config = dict(
    activation='tanh_gelu',
    norm='rmsnorm',
    bias='none',
    init_std_down=0.00325,
    beta2=0.98,
    decay_shape='linear',
)
MLP neurons of a small language model. Each row is named by its layer, matrix (up: input weights) and neuron, and shows model dimensions 48-175. Each number is 128 + 24 x the weight over its row's rms, rounded and kept within 0 to 255. Numbers have three digits each.
Before each neuron's rows, "fires after" lists the tokens most often just before its 100 highest values on Wikipedia text that the model never trained on.

fires after: "la", "lo", "ba", "ru", "ro", "lu"
L5.up715:105120192152141131124147140147085121151134082113113094106093133112118139134116130160133088106126185134103166141114119121125150160161170125162187113169063094126140124132136156136112105125137152167118135140114122104132146118116125111174135140172146139087130114151086126130126094086119131101172138113105118143083137150182165128095092124120115129115149128138077115123123131110145128155144

fires after: " he", " Co", "tro", " He", "he", "or"
L5.up238:176144149140130122116134124112125140158140099123118125111139145143202094095122115116108106152122154124069145092148128106097122117114120145120118152171110165151105115144147143153118126110089136095161130150114119139126141177111107139141145118164143125129082149171153150091101118147090114126117148134169124150103121154146145117144128110154160191144117088143148119123126136164113127129165

fires after: "it", "e", " a", "z", "ne", "c"
L5.up635:170125156155107155163116145141120129134134130150121137131126152111194105149071143094152109150120130121107142180119100100145116106166118096159130136159102127099177102168114138128113135129098104114097135132171132103095131089126088082118108134173132152150138120146113143117116097156119110110153094113161112173075124140138131137116130190114090143165159134090105153102103123095141126162114

fires after: "er", "n", "iv", " Da", " Mor"
L8.up705:123135076115152101138123097130109086110128125143122142107141156147131123158093113076071121137180148117137155087158121124143116165091098104143137108119155131083121163155126107142116108122140139101112145127179132166128147137107167118104111115080153111088119102204155167135114127140108117131092146147133128126121133188092138122106103136108127122106128082179138146051111125082121128153127

fires after: " a", " Ha", " h", "p", " Da", " A"
L5.up469:122103093159132152143135162102132142159114116167130179117156146134144119125070137100107138164163101069120113107138139113062113138110131123135145111132131121086113138156170164120115157097158122103089138176168140112107150119124151104102139146135155126128101091154134127125111161134092165109107141104165105127136132131115180165152143149149109135143091137120160118133149146164157168131134

fires after: "s", " F", " S", " f", " The", "ni"
L17.up683:128144157140132173148118130141118090138149126131145092135154106154123096176128132077121148138132144145121114104113132111134116086112146169154130130146105163152173101163124146189100113061152133126110150100144150148084137164154140082129103096155113090159110130114097149144140099100109138113059111110154103124128144149136149156132153095099136139155105103095141109130134133136125152108105

fires after: "\n", "-", "f", " the"
L20.up572:111116139113133149143129122098105099156108111133144134162093140117156140114095133136115120162078135148148110107109170104119142105130120138117121111190179136134135108123133133084096095136107135143109115138097124142157108132149110155145106109110136107101109111100138149128140144123105122156090129166101115124095154139129110092135121113095139138142142128124073149143148121137120035108133

fires after: " G", "O", "G", "A", " Pa"
L4.up743:097121113099151129105101123106137131117136139118118160117110107107153121161136097106141097101078097128144122111150153064117127108148136137134136136107132104156117105154114117139087114074136157155111147105145168118110154124159110128088116121118162163123137107140113111146135143124150153185119102099171113139135164130133164116128118130118126128141135155151125111115125202146136114107141

fires after: " U", "an", " a", " War", "gan", "ce"
L4.up627:158143148147169091118160131113108113134126106147137167161131167145121133146085166120122103125158119141068114151117115129113108105150126140181131132154137141122090163115118134109149129102120117137122138170124146154135140152143124111162121179138121135106149112160103135135121120130106163100161107155107130127043113141076130085130120130088121154131111119140129114130139132121086105116168

fires after: "w", " the", "re", " do", " East"
L4.up385:136081107137147129186143116124112093088120127096081124130127108126127125134127154083084121152122115123127143135123121124111140095129111082141137140139153114166147115158139160190099148100132145114122163161141090180141104119128123124125116143144169113092092128083104124127102142158124144144091113146142117106097136131098180134126125129152135114156113146127155143102153140143119112174093

fires after: " the", "\n", ",", " |", " ", " in"
L23.up641:131138126119135081181147092166118094121127107092142106136138087114094119137140122142105097198120144135141086129174164114127131149124157103119136131155160123141127159145091115140074119119118147139137148114134122131142097187121065150148127134103124124076151113125153157095137119086133146172105121129120145148111156112099127123135134136121150122152110142131121106102143130111131114107136

fires after: " ", "-", " G", " ("
L20.up113:147182091115081132142113130130110107134097072107136105143128097161133163156098131116124126125142099125141135133142094158138119127115131111133124131120123122139114166142094098150109099104120116100111085113157154138130113114187130155149099141104158112139123119099122100106134106105146122126108156116129157188137162114060139118087134157124112099162129160107109179182116166117148120153151

fires after: " the", "In", " At", "ring", " In", " at"
L12.up209:118131151110135148140072126150131121153093125122115143142130094162128102140159150144121100141133135088095117117144128137085137112125165090141120110178142153117106129138163157146125124144142146110127110136187147138127159139175093161098146107121199164153119109128161120200118128115133182114100127155073154118119151126061113148116130147156105104185117110191105129134124163194125123137126

fires after: " ", " as", " con", " re", "s", " ex"
L23.up693:136129100141136110143099099133082109127164089145172119121123160131124109113113128117132091145112151112139109140109150121140099136098141127148135111146166093116120133141126160171080168159154149137132130117090140150105157127123094078127159114127152122108109121094149141116139149138181098128087170142119152186073138116126141167119092078088129169126140130167107139134152162143117097139151

fires after: " ", " B", "B", "-", " member", " Be"
L4.up391:142114163094116134133105120140115110147099073082125109135167101118106127108098110124126149161115162164095135099123099126158109190142158167163116098150137129125113129108143158117152116130132171133136089103185155176118128148118117136121143152116130119130081130119062146120120127095097094157161102130117134117160127111152154144103087120159171102121089109113121149160077113126135141166105

fires after: " Bo", "A", " Mar", " Jo", "or", "er"
L3.up316:158107142146123117158113146137122125113073127121120126136136127105146125155087117098121109117146178112122142149137108100122126102147165128180125148129101139102133132173090159147129111091146111118125114126163114142132117176147136110098126103154162155133140111133118176132141161126111149145133189172150133136125099152103165137114114150141119121088071148156130107074120164119129095135170

fires after: "A", "E", " Al", "O", "-", "L"
L5.up507:094097147106113121131079113102121122134146131118120156133113101107176126129124097158137142096104148112148158142133114137157125164112099103150141135125112132129104152116159159158116089115124169148154118130142158146096158149137105165122139114137129153129120144123148110168113139143142154091130098122112096083113160120116152147125157090088128087103153135194124120097091145137186148161108

fires after: "H", "L", " H", " B", " U", " h"
L5.up446:160111119142095148109101130103083155125111144099160121143151102183168158118141152129141129149103150144111125125160124128128158085102138141167161132155178110161152145120153160120143135128145142111098164117135123129142156164121073178160122108144145154126108156103145133128119114135090114145092112171159134098121123103143098088099098124056156128172128144127139126137096125137104122121138

fires after: "c", "ro", " A", " a", " ", "ie"
L5.up742:121126127119141096106096084143118101160133050142120147099158172130139144097112096145123093138113106087084131135137124151142107124079121124177139140155093135118133104158124134117159115121138156161101152136128143149141163119132108106173136093141153131109103114111071117086113132132141137115135118109124111132114103126128119142140115122096158153144144119114130119142110159118131124161120

fires after: "al", " United", "la", "in", "u"
L10.up105:163103163100121119144138103097146119136125123080122121120143155098108141162112146158127108122144128124126135097153103153117149116152139123125138135122130058118087152149158131129129152154142140159092094126132102175131177127132150186119140119147110145100138127170106118125130107151090141191113113210127155099181103167163149142097160094128093131133116102186112119152106133149096087145122

fires after: "tro", " he", "ur", " Pe", "fe", " De"
L8.up379:141157137109158136181123128115138122177167113094155120136174109132175087140098149099136129131131161135101167125156194121104108104105176166145143144159092123138110119138113117109110147134130148142120164109109143116112136164112100136148132144138140140148121130160149133140092116034140134116145199134132144096118161118136129126147165117136144128176109138129157114152144145129104162133144

fires after: " |", " (", ";", " ", " Ch", "|"
L23.up650:113113159161130167097116084124140066141117120124105113141114136136118166141076146103105142155157106149143131096162145083157121140132131129123150079127109115068139167129096141124141109140186130131125109112148114097121110134132142158140092144110125132120151110148093121172107125132147134093187136124134115131126113157112140167157158107119134077118090195147125128111123104132130093119153

fires after: " Me", " me", " comp", "ci", " Po"
L3.up433:165142162161132135151099143078159099155089125132107118121150117106122136162155126129106168124136159121129141155152134106142140124109101109135150081124130121124112150117092158098135150132167126158120105107106138178093086190166076131119099108139113104115122145084119155086139141142078134167087147146110119133130107164128170146128121143135126118116151162137099095093064112137115110130109

fires after: "s", " was", "le", "or", " is"
L12.up303:127155180114095174126156125112106142112141095094123085125125132143170150108098146102125099185167124136151138138098140121126112132108117122173150136115155105118172143131153084153137129127196134091126115078135153120104112108144146121129142125121147124140121134143141155122156133111100119133122128135116162144111127131110124123110097128115134111167088115142080174099136111112166163157091

fires after: "c", " po", "d", "ci", " Un", "n"
L5.up134:121146131131144135120141130107101111091168144118096115169168127120127106106134117117113170104126105133158128142154109074138134180161116134118139117136125141159137117177096165134115122133157154134145133126140152123137114102108131124102157113128129102132144142159145159089116120103123150155139165172124105139120091170078148175133109116125092159121129142108152119066129168128106163139172

fires after: " I", "N", "A", " Na", " N", "."
L3.up413:122095141113103129123125141144093096130121121128141156146118127118124115131114133136140149129101138127089111169130100115075128100134151087130144161168158160090125130133150181129143133095158119120115126130120128140075185129105151138148137109130122164114140110119117134118124115170076099122167096081167077112133134153152109139137100163134137150199077126133105114142119136111136142130108

fires after: " Y", " K", "d", "n", "N", "ed"
L4.up225:130084120095146133136149128096133071104099151155144150155106153125102129115108149127102129110182105103123164114115144143126107157132089148103139106123149130161128082123100173160109102116128138125108140128149130128117091099130144096115138111105130110166130108142136114160053164113123160142134128104156162136103139116111147174120141139084093106166154106130141115070149145131127089155145

fires after: "N", " N", "t", "o", " So", "u"
L12.up287:116132177167131148156113090098130141113154132129144162146111144144144135137115094123104156122141106090128151116111116087131153134181163172148193124109078132096131142135139114162104113141153120130161115111126118192093137161144167127127154075163154151157105111129108121145114095122091203131126118145138098102116112131157184123165126152103148137173116146125098118158080166142126125145140

fires after: ",", " 19", " In", "In"
L23.up533:102124151114148153136101119097092109135096115116142117165113156160114134096118109128105094145131089124153104109162098104096120127121109110139136148115151107081135158164140172163143133123114121098119081099163161147094148122155143082131130135137215135115084099155116187164101120140147133141141163139128126154139143191110129128096114081123114172172083158141104128141128128159123110133146

fires after: " ", " V", " 0"
L20.up417:111151148123133144135117099136138123151086134134093119163182147143165094152132111107147143134100142120151106169142108157158136116101119131091133154120160173116109107184119130145079125096175107127120147085121114132148117154146142104107130135072158113131083123156107135125136117132156170160128129171111166125168132110128156140121134103123169119114129169110117121127093142084158096130173

fires after: " A", ".", "H", "L", " to", "\n"
L5.up409:150128153134104172146127131111040145126119115141177111130139131149157115131154115107113121121124113113140204167107123143116135116129128116159165155151165134108109128119126123106136110127125149139136111132104117133108106150119076096127120098128140119148126149123110102146156128158104098127130168129106096102123118148142146106135091157085168202189136164101115123104104171053106133169121

fires after: "w", "B", "W", " Ra", " Ha", " Bra"
L5.up205:125082118083150153127128107111136138100124125127103161134136081134166138146108123118111130161120135104104193144142125114076148110175159149147181144112123136128138120140103165166158121121141147134110097130160151144153100102130103092129117101102145139102084075168143141118103112108104148129124198125112129097165138099137142160080127109143162135118093083134124135161131126099101103112138

fires after: " tr", "ed", "ce", "re"
L8.up586:150129152124071133174092088157135122159111097088107099118094194163126118108154150123102165137101105126143140136131172148134157123122120162135153101151101150104109158132123144112111126138156165147076141176137136121138136133119131105099138157126134118136137104095113090083108148115104115128172145206130119078148129133140164125123125130117142153119113179091153119105138129124103167165116

fires after: " Bo", " bo", " co", "mb", "ho", "ta"
L3.up35:128116139118119175132145125118146115142107135123151122115161111115142101082102139108111115120113170107146114146110073117100136139164144133155111136106117092142122162142107113131108113128145097173129132150091103120121140111137104144142135105170159155117091132142133124076080139097118131120093137169181109139121122120140146096102120137141167119091148083158137173150142133127136134209135

fires after: " S", "f", "s", "p", "en", " f"
L11.up327:155110130139132116154163132102103113136093126133120085163140136107140092149143106096076119123127154101169156119096114133151136113129156142132140109167176117143122140136112165162117120105160115124127118096159102121067111141131103094146111112110176093131112120096175139173096122133109145146071130122132099098111120156081114112085123108143137126151112160159159106134109173153075173107099

fires after: "ic", "la", "u", "ri", "n", "ja"
L5.up599:140145137133109170093139128129112107140146106094128109109142126125097172149131133129136082142169100082117128099163138106080152114133139165114148140117179098177151133146144084147090078093067146177103086145167133156104138117120170120127115147124144168108121117103129112109121133131125131150109141171145151096120154139130122135102133120108180141123118135134097209147145106114121088119121

fires after: " W", " F", " West", "il", "W", "hi"
L4.up714:154114142172137173147140105122074136117093162115141161112133075115136149112120132118099112138125121118122157140170151126130105111131154139168136124105187130139137156161139163154129135119128137140148132166160142144124150153122089156155126099161144132078121145142099145156109113102125130109113138122122118115122118082068179148128133115106163098175100144119135143092107132102088090140115

fires after: "M", "ol", "J", "ar", " well", "er"
L3.up278:120151108135115149128102147158072133118101093124168134129108116157134143088141173132160130137210140097150141126188120127124080079110117161110129134124093144123087166144118112098106109136138144126121138113126136143147161121119141145115163118112136160113104150125099137151147081143105175150100129145190130101121141152106111112097130168123149142107132167180137100070130113143090103137122

fires after: " ", ".", " re"
L17.up218:191081164123125106130133121129084100163131072115154101171135140126144132138094122116115100117116143107117121099144120133152084132055150133129145170135131157119119123142104161120113126131142106114111158161146106139102156161117105157116138122121141092102081139108141093134124132093185137130148145097142152155077157163081168140127112160090137149110147109163096101160141141147099118175116

fires after: "ic", " U", " mi", "Ch", " Ch", " a"
L4.up296:121129158082116125120153126117144095140147135123165141163142127131117122159064117101124145111118161102132143166132093131157104123117166108191172075195151124131129138117111108152151124114140113105137107104111141130084137155115122159137135126107117115108107094139129157101126119119103157134131100175118080130101116174093120101122121113115150132190096111145162133128097088147109126170136

fires after: "F", " F", "B", "vi", " Du"
L3.up293:152150113150108150160100138100117102120129139087148167150134135135134174152131134087126128146152149153156203106161145132132125140127133127119137181112186141140176133139119162125101124117121157138118152098131152150068140102129086136120140114131115115111140136148156150158099125132090147159144159132129137070114125148146154183118127143092095102141094133135101150161132112146129096099097

fires after: " N", "N", " C", " G", " F", "°"
L10.up152:146148155147100115135144139095112106115120139169106176129144160172158129122138111111109108152121134089113136181122081146147119115132108129146174124133130097118130122148114117170123105127179161128154103105123137183125145157151138095144160104117138122084136118131127135190118058135092156159137134131179108105124135183135155138126158101127146146157110103119106119122144143107123099139115

fires after: "s", "L", " St", "ch"
L10.up651:139133179136091136154164174099134130182110112143175148145154159131111137137125150122090113117088169129148137138150100129165112142111181121166129138149116169089129127137164145145102181117146158157107136102129119114119100161103100185096127133104166111099139120147127136112094145122118159165173151162129131110133149099112111130150072133140148081163138111092134185150155139143109128094119

fires after: "o", "g", "re", " bo", "ce", "gre"
L8.up751:122127113136130152126105109093119104189098175119103085130153142119131121127116150139126149151125113117118155123142128116123111137152160127125163128156091137095133110152135191094115130105140128133067149148134139088127127116096055148116099116134140105104160118163156105117084123104105122183172175168162115099110095131114138156110151149113148121139092144097147103162125126130092122146115

fires after: " ", " G"
L16.up234:094093111118137152136092137149138138137108108068162085182137112165116144140081141101127074115154099054107121116116126089172127123131138134139135109143104148087165114143138117139117114108162125146120122158135106157129126137157123148153075101128155123150132108106151124105116116150130097108126155159158175143098136120112133140143149175120110121147084169083114136143083143138116132129145

fires after: "p", "re", "o", "ir", "e", "u"
L8.up470:164144130153148159148141136114143124212137087144109144113196116077181132110176117132123159139133100122118129149120129123139136132154094155175150118120114139113124151174151100138116105141168152118135135124117133102121136137101160118140134121152142116108081114141148146177104104122093131112135169159132119134148150122131156097154117154102129131135126115128084097092135141176118143125131

fires after: " as", " p", " P", " Me", "hen", "s"
L5.up638:173146106077092130101130115089113105143139101128114139192188123141152122139156150104147113134111127141124124129104171113138149138088135127136153139169160095127166125125111137138123108135075132162103159098176128124110135139132128117119111108122146086108116096097110118135134109073109112156105123118110125118089143127128137104147137135110129135148095154111071121119088151175153107142165

fires after: "p", "f", "s", "m", "M"
L4.up507:135156090090132131210136115145119108131130134113139142120167178137134073157128146143092117110113156133136131122127110142107142138101151138085159112117115154110148145132193120151152106110147140184108119059096158179097144100173163130162143114137149132149104138143124130124123148114102135155092137130124110103123162140118164124092133111135152127143150165117112126155109107115102124097172

fires after: "s", "p", "l", "ry", "u", " B"
L8.up366:100122160091143131146146126141116105160157131076086111103161126141125142119144089124089081122108163113148142117135140144133122110150142106113148065153183163142157129144155132102094077117155149160135109073109146120096117165145114091126165103128158089167142116118078122163117177142145102164133149152121138110103096112157151110108114098134100124144119145158105145124138145111134174104148

fires after: " W", "ot", "W", "w", "hi", "y"
L4.up19:139107126126163189175132118130077123136097132131147145120138104128077151146160124059150127134152135134146157115136118123101122117143148145134127147112106137138156159158144150165094142103142124121083096133153176127086139130130133148119121118097159144108084091129121123160127148151131131119106131128107128147157135103110175126131130118115125099159091119128178153114088169172132131115133

fires after: " as", "'", " And", " B", "/"
L10.up254:091139151126141134142100143140144132172100154121099143135109079112154135134140119061126122140157106143112159107086111131087117106132137185100153147144122123095135122121168144129112169120122113138109160100101118108121098101110134097135157151125127159125119096103086082126148139148117139111132114103173084154076109072120093131150059135101156147120122123125113138122087137125160129150109

fires after: " W", " w", " Bro", " Car", "W"
L5.up149:139114153139139148129130094108115116118085177101188145152108133160113128184120148118104112141179146131158162111134136157145140186087140113110154107148160175138112142132137139113115103139093145175119142108154164144135133140127120096117094136103136126113125135130143156115129128130148110112148135103152102109136103139121176129131101091135110134171111133165087175111146117093116142193125

fires after: "l", " re", "d", "if", " su"
L16.up589:124181105143164173134100146139142128166114098114139151155166118126107127106116125121147167137133130096081148102116168100102110159165122154113123140141114139084153115159157174134150122088124134133116099167080124171136143161111126133105106063094137118152133142137100178134086137131109138090132106110185133148108176147100134113131098102138127144097098130105089116145107149115125122159111

fires after: "In", " 19", " 18", " For", " In", "ur"
L11.up635:121092130123142141148087122148121101107112157123158122144133097132120076116131123118127068130106152114123122162133123138104130146113179117187167125174151139089148117119170099148141084115123125079124103150155171119157097109161088127105166122121161130096109134149103089132110093081085129158138134169112205114160125164108144102140126160104119093154137124136111173143092125130094112104165

fires after: " a", " W", " w", " Be", " be", " A"
L5.up115:170133118110073125142149138145116096144126113156133150124153099183124116115115103127124111172148117077125119136120115133091157131104106073146142115107176101132124125152125137154111115141100124126109168155130147149116160146128099113115164122095172143162113119131070191153123149107100144135135146105123151157119102136113154100122147146133091124155065129141113105119118109127132155148144

fires after: " in", " ex", " (", "°", " In", "-"
L10.up516:171159138158082124124106127172101119124149124098147113119134132146123087146093096155116128125150121112147139149122144112109102100114183091125113158125132124147095103137130116141109138080133138097129079117194136140150145118111131132156132113165151105091124107116107062127123125117163155151153103166126100153097149098129094163100137130133166105139141123131096123097144153137135090149159

fires after: "tro", "ro", "ko", "lo", "pp", "op"
L10.up717:153113142117156181140131121134108140135163084117112102119103139121144151145060136136139134154113131114117127121146188121143084145105091131136127128148131145163104137131144143134123126160111123175125116111129126117143200139112146140156103133109123137097123102162132128135141126103150175113100167189128142113094129158109116123122125159132114120148079122156106153127135169083144053116133

fires after: " re", "l", "co", "p", " C", " inter"
L10.up554:183133125141084154130109095149119138129121090121146120138149132089150143122146143135087125127146141110085121106140076143137137148111140112118128109160192099151137174148129167143131143151111139128100124116171121142130177095132061156161114080123122114133144136169098139104093148102094107172154164114122131127089114138150125149118144184068132134124095118124132115108101155133138084145122

fires after: "p", "n", " Roman", "op", "ro", " Ro"
L10.up149:115146146081120128145032125122124109126126108092103114129083157180124149106108126124116118127090171120093129128116185148114115132126134149128140119159169126138130135125135176101145141149104105118132154108155112129142169129181157125149141141097172129093132138135136113122125117110141125142160131130111125137126125157086156149132112204154096140130085154187106172116149108121111117112148

fires after: "ci", "ba", "lo", "or", "me", "la"
L8.up535:150105142169095138139110146154114100121157151156167169113166104116197110121097114107114107149097168144151166128119109100110144140159132145134123119152102088154142107194148104147113142148138118157128130167103126116126144165104133122133154142122153089103166135156093142159106126093137139114157123129121099140137095147129135075103119154149149101117109141171127124107148118118115134162153

fires after: " F", "c", " C", " re", "C", " f"
L12.up662:147144124106119137127112111128127095120089102116139149154108119145137118109133145111106109190085128133109136126113110129160106156118139101130155064131150117140129128167110171149110147097064138137108134115136126149119093121136107189117103066141109077136139084107136146084120109128124139100151154169135131145078131136123113156121136117113159150095118165108124131108121103135142138113170

fires after: " Jo", "er", "ur", " Je", "it"
L5.up630:162087162143094168181103152124125124117114150134113105126115120154144121114135134123140146131156167112122151113105094106149103086140105083162130135147094127149135149163087164161135130146146138092081142158123148118087152100095118120101100110140146129147130132145117157141102102108064167145092093137130131125160112126161157161133180156141129115111133138150126127095117112121136171203128

fires after: " ", "leg", " de", " do"
L4.up762:139117140125136134146112082108124124195118098130112158184156122193170155144110181129150139107096099128117122172109104144141120138131144099124143115156150148135126122130135168097120126103104124155099165114118160126128117094093108093123187096143128155094135077153113155102140090128152106145093110175097137156154101140124116109130098119120118155128109169136131098107098134131165083132128

fires after: " ", "y", " b"
L20.up270:101095174181126132114142085124119123136105124130101090136174170130157145139123115131129130156133124084093107142084118092150100148155133131092135124123101130104120152140092139144139167096164101174124137132116132152120134158192122158088126111133135168122128094176096107107124125105110135165149171129132124143145107103122124127118116139094098109112114133136077134152098155118115101140154

fires after: "or", "p", "er", "lo", "ur", "um"
L3.up16:167100142133096132176132137143120138126123142129168112099107136149177139110126118092125145129152135102101164126105093112139130124102126092144160132179139179160183151144108125129121146109124103150137138106111127111141150115072134115107143100152120116135113149160112159124141143122119141134120153168153145148107135158125148103078137123091135158131106138147094105115136123124170129191146

fires after: "re", "le", "la", "s", "ed", "us"
L8.up488:125146128175102148145138157125110099144112112108098110117142141148140134116089158153126095139159126084113140115099134151089135151117163180167168106116135106125143145149114100141110126118143101116118123108131087136111148103094117081136145143167180088148115119105115154164098159119101088123147185117152117124114113127116169118109135103113110130185100070138096138133143153114141135084116

fires after: "S", "s", " S", " P", "ar"
L4.up402:179164105136115116104123088091118116151120084082168110159144084157128091152137174149115117150145110134161143095138136106099113143086146149126145142126140123170126080157135132125121124113136174130140162076105139155149108147113149126133143107111136119146099083098121133109130100089082120130158135134123111119133163121127160094070123090116107152134118195078116131111115126105150138142147

fires after: " the", "In", "|", " in", " |", " "
L17.up605:121134098136161163136126123175099131146109108120126131147085133142106143180121172105127121144149186093120127102122144151101123122154130099135136099149110092135104119150131150146077149100147156139107106146151116159111140123120125096126180099138179169108137063124134144169114123110175138139145178166124152107091124124094114143145144120157125104169100131143094110134105131110143114129167

fires after: " W", " f", "o", "W"
L4.up523:124118121173149159180133151140106085111105163113169171126169105202126142141134147121141106149130147148132141130131172137131131156134136094092124107098175109093120188138091179137148108111098159138120150125141135108115124172149093114072107103129113172119103145153128131111074154127136135140119098150163140077134099124103146156102108119157122094109078111144109150107174135163127123139130

fires after: "M", "S", "ur", " F", "B", "R"
L3.up175:152105142119131123131118117118102148087100122096141127175167122127140097074209153127169075115121117118138141125152172121097124178153126185153164161166134141083139139125113125135123158154142133121140136116098130142080126131120114095087149109118142154121112165127129167142090150113131134144142108115147131093102126121175107152114133110066125144169104164113104137137117140105157141133121

fires after: " de", "it", " De", "il", "sa", " Re"
L4.up62:149111142115115177142139083159129120150112120084141161169116175121126147177149124093106106126121094076122129137146130125120082115125141090108143109136111128107155110154157122136091122105126208108054158103182121144126118177104124138130128141104136098124151096135102093096137148128111164100143093130129134128093156116128125090130134162141144105117137125158072155137121134107155082160101

fires after: "s", "d", "el", "com", "A", "l"
L3.up513:097144115110121134143104112087138124142154088092128141131142068136178101116088142123148133124146128097154157143158201104127124148159130153086118134134100130092138120112138129134112122119168097105136111130097137117116126092114159116110131113116149188190077073142092128094099175153131123151146142142171139146112141107100127108108128128115088126157159132187125145141087161155120139116146

fires after: " —", ";", " the", " |"
L11.up604:135145114146136143135146099129112147126094086130129117146064152108138097166120174137129176108141126078151144108135125136133110182164123102109140121137094089104147165121087117128149114110152085108127110118136160110125144133163130147143124157131090163139118092140123111193128113122155154117167123143149132111105159157135128128121130144117109163093085135142157091126128115094108166126144

fires after: "\n", " Al", " F", "-", " \"", " "
L3.up634:106157097108076121161102142145087106125137085138139154127087135165108127118114128104107156105151145127099159150149083125123158128088149116157137134145111131151096136162107117104119073155151177152136144126130109153125146114141122124122101110084120127080140157128072147149122112117102103164130116162100143127090116136111120112113143122097161125144158119146140162153086144176131120153119

fires after: "w", "B", " b", "g", "b", "W"
L4.up519:108080131109128126170161137147104120118101093077141124098147104127084171093129104124113174136128127133121140145145113138132137125118089096165149139141110148149126118144147114164100121120141143167094109139135133159131140119148131083160090108130162150121122113123076092107093134127100108152150126110142110087149140132133190143127098132092126086125075112143185141131145126095113176160130

fires after: " F", " M", "M", "C", "ong"
L3.up531:167113184137064111144124131148097102131111132143172132111126124164155105106146142139162131169148107169161155110140125122133104143096132105140164141151139144121115168126122114135124148139106121174133106143118136155089146106129111132101154106140138147146151157109107151146077138125108134171118132158148093105121075175115150135127144098068147134173124135107183140100159100106118138170149

fires after: "st", " St", " st", " d", "s"
L8.up417:135108127166078145151155129132141121137115095098109162152130091176106110112123163073112082134091095101145162126119117167107119135123161132173145149185166149142123148125148146147134197128162146092143137101126123131123111130136125125086121093130188118133137108126108173151115105144122109151176162150113143127133120133113100126134159120122151117186132158127122115110140121141112135104116

fires after: " Ni", " out", "e", "g", "c", "ro"
L3.up434:139120128108155142162125120154117117134158119134111123186111134169160105098143155109120103107076170122114140147152139136138115087119141113111129142102142113123162086145119121149113150108126152101109120121178185138092104123129090131127122089132117093184107123137138118139118115119135103119127109127140116138126131122145130120111145137107116148157124095101133165149081136128109133080133

fires after: "ar", "er", "gh", "ab", "D"
L4.up482:076115119104126138118091116141138112099135120137160167113130138136151119086137146104136113140127164059149145130114155152126117128146145161154099177112104158158110152138164151125095145123117105134159139137112133099140093151144104134134149116123131149167102115174094137141152103134130205125080146181113110137157145151130132104117103108106157086101094171157110149142123129076107116113165

fires after: "it", "al", "il", "cent", "d", "ive"
L4.up367:148108149092133110142097141149136121146167080123139169158134147106135132102125128138124156147091139114103111130089155132091081140130135120107120157156108127088115105133154139088125130119105166070111148117137101121118162112106124101137109124137131147115111108143132100115149120154105119128138064118145153130105182145111095122084150125144164158122113111135122119146133117134177088155072